{
  "norm_eps": 1e-05,
  "positions": "rope",
  "rope_fraction": 0.25,
  "attn_scale": 0.125,
  "bias": "all",
  "init_std_qkv": 0.0336,
  "lr_mult_o": 1.5,
  "max_grad_norm": 0.5,
  "decay_shape": "linear",
  "final_lr_fraction": 0.1,
  "max_steps": 5249
}
MLP neurons of a small language model. Each row is named by its layer, matrix (up: input weights; down: output weights) and neuron, and shows model dimensions 32-159. Each number is 128 + 24 x the weight over its row's rms, rounded and kept within 0 to 255.
After each neuron's rows, "fires before" lists the tokens most often just after its 100 highest values on Wikipedia text that the model never trained on; "fires after" lists the tokens most often just before its 100 highest values on Wikipedia text that the model never trained on.

L3.up582 [131 107 135 140 143 131 100 130 186  89 146  96 123 176 141 154 122 133 135 121 106 111  99 120 197 138 102 102 117 125 147 126 117 173 114 130 130 144 104 138  83 123 168 112 113 121 119 143 142 103 125 109 132  97 122  85 110 182 173  93  88 122 101 157 137 149 111 158 138 109 109 131  96 109 113 124 130 124 134 138 115 163 142 167  84  84  90 156 137 123 126 136 208 137 100 143 164 113 154 125 147 135 140  94 118 106 114 102 157 158  83 115 128 115 149 124 134 153 151 145  98 149 120 149 138 142 166 185]
L3.down582 [120 143 120 113 164 124 135  81 135 118  80 116 112 123 106 111 139 140 128 167 143 137 124 132 150  88 125 116 114 142 101 149 139  81 115 137 134 145 131  72 159 172 125  78 103 153 168 146 104 170 148 106 152  97 115 111 146 128 115 151 134 169 149 124 102 168 100 146  89 152 165 145 125 189 151 153 154 121 101 121 110 138 128 114 135 119 118 159 129 127 106 114 101 111 131 125 154 116 114 179  98 141 128 109 124 120 123 133 102 118 100  94 124 128 123 141 130 112 129 130 136 111 126  80  84 109 118  87]
fires before: " ", "3", "2", " -", "1", "4"
fires after: "}", "i", "j", "0", "ad"

L3.up169 [198 135 160  92 121 146 148 137 139 109 131 151 130  83  94 135 104 118 121 136 109 120 124 142 138 113 110 142 121 113 119 148 138 157 142 127 114 110 144 146  81 152 121 108 160 144 172  88 131 109 112 198 137 156 151 150 133 109 149 106  89  86 132 112 100 154 120 129 114 107 126 159 135 152 149 126 122 106 155 138 124 132 130 123 121  89 106 127 121 115 135 148 181 111 145 150 128 147 193 144 147 134 123 128 144  83  75  95 124 140 118  93 110 107  95 105 203 120 119 172 129 103 137 138 126 117 134 170]
L3.down169 [105 166 152 151 116 118 150  97 138 142 159 162 127  77 110 108 180  64  87 128 112  96 145 140 113  94 123 109 104 141 131 132 165 127 140  98 126 118 111 185 122 163 110 119 156 141 122 146 121 134 114 123  71 152 111 121  96 132 159 191 158 146 116 138 125 152 102 137 129 117 137 124 141 138 132 156 104 121 119 100 111 108 133  83 117  93 140  79 116  85 137 155 136 142 118 158 133 106 132 141 133 154 114 126 114 132 133 183 105  77 158 155 136 107 153  99 154 145 156  98 101 113 135 107 154 117 134 131]
fires before: "\n", " |", "–"
fires after: " =", "1", "2"

L4.up104 [109 125 156  76 122 130  67 112 111 127 107 134 150 154 159 106  99 167 138 171 141 102 138 158 143 152 120 112 122 135 117  72 113 122 139 114 132 107 110 159 105 122 124 126 109 126 161 131 138 150 141 104 105 132 138 105 130 150 140 112 107 115 124 159  96 156 123 128 122 138 115  83 126 115 184 137 144 122 129 121 132 134 145 105 134 147 103 176  99 119 153 118 155 158 135 104 146 117 105 172 104 125  73 124 182  91 155 105 136 131 140 127 107 111 123 147 193 121  91 139 129 136 112 103 135 134  86 138]
L4.down104 [ 91 155 167 138 111 114 121 125 140  97 134 168 129 154 112 135 129  87 170 160  89 104 142 135 128 151 176 132 150 115 119 124 149 108 128 166  78 148 154 120 162 145 108 101 134 151  99 105 155 118 134 126 143 193 140 122 128 106 143 128  87 134 106  89 118 145 165 149 155  79 121 123 121  85 104 132 146 130 120 169 169 116 144  96 137 122  98 146 188 145 115 116 140 137 123 119 145 130 142 108 117  78 127 143  75 152 136 104 161 145 114 127 133 102 123 162 104 161 141 158 161 131 143 119 141 156 130 157]
fires before: "1", "2", "0"
fires after: "2"

L3.up334 [146 117 135 106 148 146 119 143 133 135 119 148 107 136 138 110 105 137 177 137 133 101 133 127 184 189 105 112 134 103 119 161 112 154 141 137 141 129 124 143  93 143 120 128 140 135  76 125 122 126 171 136 130 136 107 123 173 146 116 103 106 132  86 157 130  85 152 117 120 152 131 103 100 142 162 134 106 147 109 128 151 164 169 146 121 164 106 102 164 132  76 135 128 142 149  73 166  82 109 146 138 167 163 129 102 148 106 156 153 127 117 171 131 144 124 114 192 136 124 173 100  73 140 129 118 101 155 140]
L3.down334 [126 126 135 135  88  90 119 114  92  74 124  93 125 130 114  97 127 151 126 126 136  69 171 189  92 131 112 137 151 153 132 101 135 164 144 154 115 114 119 143 137 122  88 140 138 102 136 128  98 152 154  99 116 179 102 163 160  89 128 124 115 190 156 109 120 102 145 119 132 109 148 148 147 149 146 132 130 120 166 129 157 139 135 165 123 125 164 116  97  84 155 139  97 125 141 140 151 175 143 111 124 105 108 129 138 126 179 121 104 115 114 146 145 115 128 141 156 105 144 162 101 129 106 124 127 136 132 109]
fires before: "1", "2", "0", " |", "end"
fires after: "2"

L3.up189 [117 136 107 111 106 131 111 123 116 156 131 155 132 121 129 117 134 115 123 141 176 147 130 147 138 147 117 172 153 132 142 147 173 122  80 115 106  95 148 122 140 129  99 126 163 115 102 104 116 131  95 160 142 157  88 120 122 121 152 134 130 118 120 139 116 140  94 126  91  97  81 104 116 143  82 167 143 124 128 114 129 135 150 139 144 183 101 124  92 114 117 148 179 133 129 170 162 146 168 145 120 117  91  94 140 133 167 173  66  91 117 140 114 127 113 134  91 144  97  97  78 120 141 138 138 103 143 144]
L3.down189 [119 119 154 106 100 130  95 151 116 132 168 153  98 122  91 130 111 112 135 148 114  94 138 100 153 127  91 159 133 136 135 171 153 164 125  95 110 115 143 162 166 168 168 186  78 154  98 109  92 143  94 146 146 141  96 182 177 126 151 158 136 152 138 136 142 107 136  93 117 144 116  99 155 149 115 165 133 130 130 148 129 119 156 124 118 126 153 145 116 118 135  97 135 162 131 123 124 132 107 153 148 126 107 157  80 146 146 142 144 125 103 117 113 131 134 103 109 132  95  94 104  94 181 144 153 143 135 139]
fires before: " ", "|", " B"
fires after: "\n", " |"

L3.up164 [139 183 142 114  87  98 108 127 106 117  93 120 121  96  72 107 114 116 125  91 150 114 108 121 142 138 128 148 145 111 108 125 140 101  90 147 124 154 102 130 107 127 105 120 161 130 121 157 146 102 142 120  63 120 126 135 142 120 184 129  86 126 151 131 131 134 125 120 142 105 173 125 167 123 103 149 133 112 127 175 106 147 162 141 119  98 124 153 103 153 165 140 158  97 170 170 113 144 146 119 127 123 157  87 107 133 118 148 120 145  93 125 152 131  94 117 130  79 107 141 107 121 118 143 157 117 131 148]
L3.down164 [154 118 142 146 125 107  75 116 120 100 122 123 122 122 106 144  99 150 163 114 135 159 124 167 134  85 141 127 131 120 100 130 119 140 134 123 123 108 137 131 157 146 131 112 138 113 115 126 102 110 138 129  73 106 108 167 117 107 157  70 148 161 100 125 156 149 120 153 124 160 136 152 119 140 139 124 163 108 120 119  91 147 109 179  84 153 151 142 113 146 155 101 160 129 146 176 108 139 147  87 101 139 102 161 145 159 111 165 102 132 148  99 133 108 165 200 139 113 128 148 144 100 123 129 109  91  86 138]
fires before: "\n", ")", " the"
fires after: " =", "al"

L11.up298 [125 147 135  89 147 139 140  98 150 160 118 128  92 140  85 151 123 128 118 135 162  70 112 121 107 128 148 140 129 127 148 141 107 105 130 150  94 136 138 126 125  84 110 158 151 105 120 156  80 146  74 130  98  61 136 166 143 123 159 145 137 125 144 162  90 155  96 119  91 132 127  95  73 131 113 105 135 136 122 131 148 104 157 124  91 135 131  93 113 116  72 106 154 172 145 171 156 168 160 166  87 153 169 125 127 146 127 118 110  83 139  98 122 118 143 139 137  98 120 136 154 122 116  96 134 145 108 112]
L11.down298 [101 174 117 144 186 122 143 131 153 144 134 143 111 149  97 107 115  91 130 123 153  72  80 114 113 145 132 148 154 142 160 121 133 112 148 138 140 134 133 128 149 113  96 189  98 120 115  91 113 127 162 114 132 119 134 140 164  98 147 155 148 152 128 147 113 125 134 106 101  87 131 154 119 124 114 101 145 103 158 126 142 152  56 142 137 149 142 104 110 121 130 158  99 174 134 107 130 100 112 140 164 100 109 108 148 132 123 139 137 136 112 119 177 171 116 151 163 105 112 132 124 150 113 104 125 101 186 102]
fires before: "–", " to"
fires after: " "

L6.up128 [121  87 130 127 136 108 133 125 126 143 134 113 134 120 113 131 113  87 121 122  94 135 116 130 170 176 134 113 114 105 180 110 145 138 148 103 165 108 100  68 152 131 123 157 109 137  78  99 115  86 120 144 161 142 164 154 137 134 141  99 129 133 145  88 119 103 165 139 139 128 139 131 118 132  81 131 106 169 137 141 147  86 155 160  92 151 141 113  91 149 120 154  96  89 104 139 137 144 132 146 100 138 114 165  96  75 154 116  81 150 105 131 117 167 137 153 141 150 153 114 117 135 143 149 139 121 142 127]
L6.down128 [156 142 152 143 108 149  88 147 123 115  87 174 113 103 100 154 131  97 145 151 111  77 151 121 131  91 123 136 137 103 159 129 125 129  99 183 102 133 131 183  95 120 115 115 126 148 116  85 157 134  96  95 131 142 143 161 131 120 112 151 173 140 155  98 129  86 147 100 151 133 153  95 114 141  90 146 109 175 179 118 151 117 121 155 104 128 167 128 106 130  85 106 130 123 154 120 120 116 115 145 142 108 116 131  83 108 100 109 128  67 111 129 153 111 134 139 128 141 129 146 103 125 115 163 132 115 120 133]
fires before: "′", "iz", "s", "7", "um", "age"
fires after: " c", "2", "3", "5", " C"

L7.up179 [119 144 114 133  92 146 152 135 150 139 199 108 100 149 143 156 123 127  84 191 130 105 118 151 109 114 165 121 111 107 160 131 140 146  84 132 164 117 118 141 139 118 116 111 156 152 120 147 161 122 170 123 104  84 144 139 164  99 111  95  85 118 128 132 123 140 129  65 155 100 127 171 142 111 124 100  94 122 178 131 129 106 124  95 121 150 146 155 156 120 123 148 136 138 110 128 149 136 146 141 102 130 143 169 158 125 123 140  97 149 132 124 128 111 136 122 136 143  69 151 156 106 130 108 137 107 108 109]
L7.down179 [134 123 112  83 131 116 122 146 165 131 133  74 125 106 132 166  89 152 137 159 128 120  99 173 108 153 142 173 143 124 158 133  96 138 136 178 120 145 123 112 110 109  99 114 155 184  99 111 158 115 141 117 142 133 173  89 149 126 102 127 139 120 143 154 130 126 154 125 104 131 134 124 179 101 154  86 135 120 147 144 134 123  95 102  92 149 146 137 155 109 150 129 147 175  82 140 125 142 116 139 127 152 138 131 137 117 172 115 126 221 112 142 115  92 101 131 119 113 108 115 126 148  96 164 116 162 137 142]
fires before: "|", "-", "|---|---|---|---|---|"
fires after: " |", " pre", " es", " cond"

L8.up346 [ 71 168 168 118 110 124 115 129 117 146 202 134 151 164 113 149 130 131 105 188 123 114 133  91 103 187 186  98 141 141 152 126 117 141  61 129 160 125  84  75 173 126 135 142 115 133 131 127 146  91 119 117  78 121 118 173 121 142 145 117 126 125 138 130 129 123 138 122 141 112 116 134 153 142 141 133 143 131 108 131  90 146 117 155 142 118 123 129 119 129 125 129 102 130 145 138  93 104 138 171 146  93 129 119 148 125 119 127 149 113 112 139 160 138 196 147 163  86 145 100 130 168 149 137 121 141  95 137]
L8.down346 [125 131 149 146  73 111 133  98  72 126 210 137 123 127 138 192 131 132  77  99 100 121 142  99  99  81 130  88 110 146 132 130 130 129 127 157 155 134 111 125 137 114 100 123  70 143 160 130 159 132 109 166 112 172 118 106 110 138 107 123  84 177 108 145 142 133 179 134 147 118 107 166 144 133 128  70 113 101 132 122 110 117 126 144 112 123 136 128 145 127 133 144 143 147 138  99 107 142 153 145 158 135 128 107 114 133 119 107 155 115 137 174 154 109 155 142 127 146 176 139 144 149 124 147  94 106 152 113]
fires before: "ed", "es", "ated", "oir", "ing", "al"
fires after: " Res", " did", " trans", " rem", " in", " res"

L3.up341 [117 137 161 136 121 141 119 137 129 119 156 114 139 135 124 136 142 145 172 158 126 117 144 115 163 150 116 119 152 125  81 103 120 183  94 108 146 124 102 156 140  92 142 129 124 108 119  95 159 149 127 129  80 109  85  93 150 116  96  57 108 140  69 161 119 164 132  89 108 146 123 123 130 138 102 114 147 157 122 104 136 128  97  99 119  75  73 130 138 119 129  77 129 161 116 116 134 116 169 121 114 167 165 129 129 135 134 107 177 135 119 141 141 138 146 153 165 148 130 105 127 108 112  99 139 137 128 176]
L3.down341 [136 110 102 113 158 142 101 138 127 127 170 128 118 127 150 117 175 152 116 135 124 155 103 108 139 113 135 104 184  92 102 160 140 143 105 107  91 140 129 105  80 112 148 107 112 131 136  86 156 122 151 119 107  94 114 152 140 125 134 117 168 119 113 158 138  99 155 125  89 136 157 127 139  77  88 151 140 149 118 165 103 148  98 139 152  98  98 143 141 145 115  88 120 171 131  89 157 126 175 123 143 116 153 174 124 122  85 133 156 132 123 167 123 108 132  94  97 131 130 139 108 137 101 141  89 114 102 145]
fires before: "0", "1", "3", "4", "2", "5"
fires after: "0"

L8.up45 [120 171 134 164 101 168 118 117 113 148 193 135  89 176  97 142 139 109 167 149 100 119 134 119 104 102 164 131 149 140 133 163 128 117 144 116 149 151 133 119 122 146 114 123 172 106  66 155 160 123 125 147 148 125 109 141 154 112  95  91 151 120 119 160 135 127 158 137 138  93 163 103 171 165  95 106 111 102 132 136 127 117 147 114 117 159 117 113 139  89  75 160  98 112 110 169 124 160 151 125 135 121 111  98 126  91 157 136 133 153 169 128 133 141 130 124 112 169 100 109 118  81 153 131 103 179 128 139]
L8.down45 [169 154 138 171  81 116 138  89 130 120 134 102 110 135 126 136 123 159 150 120 147 107  86 115 104 129 150 154 130 103 153 167 142 116 114 105 145 111 103 133 142  90 123 118 166 161 110 123 140 105 129 115 116 112 123 113 151 102 100 101 138  92 115 169 107 135 182  85 153 133 154 114 170 130 149 115 107 148 120 114 100 108 103 127 150 141 130 135 146 167 133 148 162 141 101 156 113 129 145 106 120 146 138 103 102 157 154 144 135 114 124 116 120 118 167  95 106 123 148 117 106 115 135 132 104 143  81  90]
fires before: "|", " as", "\n", "ely"
fires after: " |", " as", " was", "|---|---|---|---|---|", " is"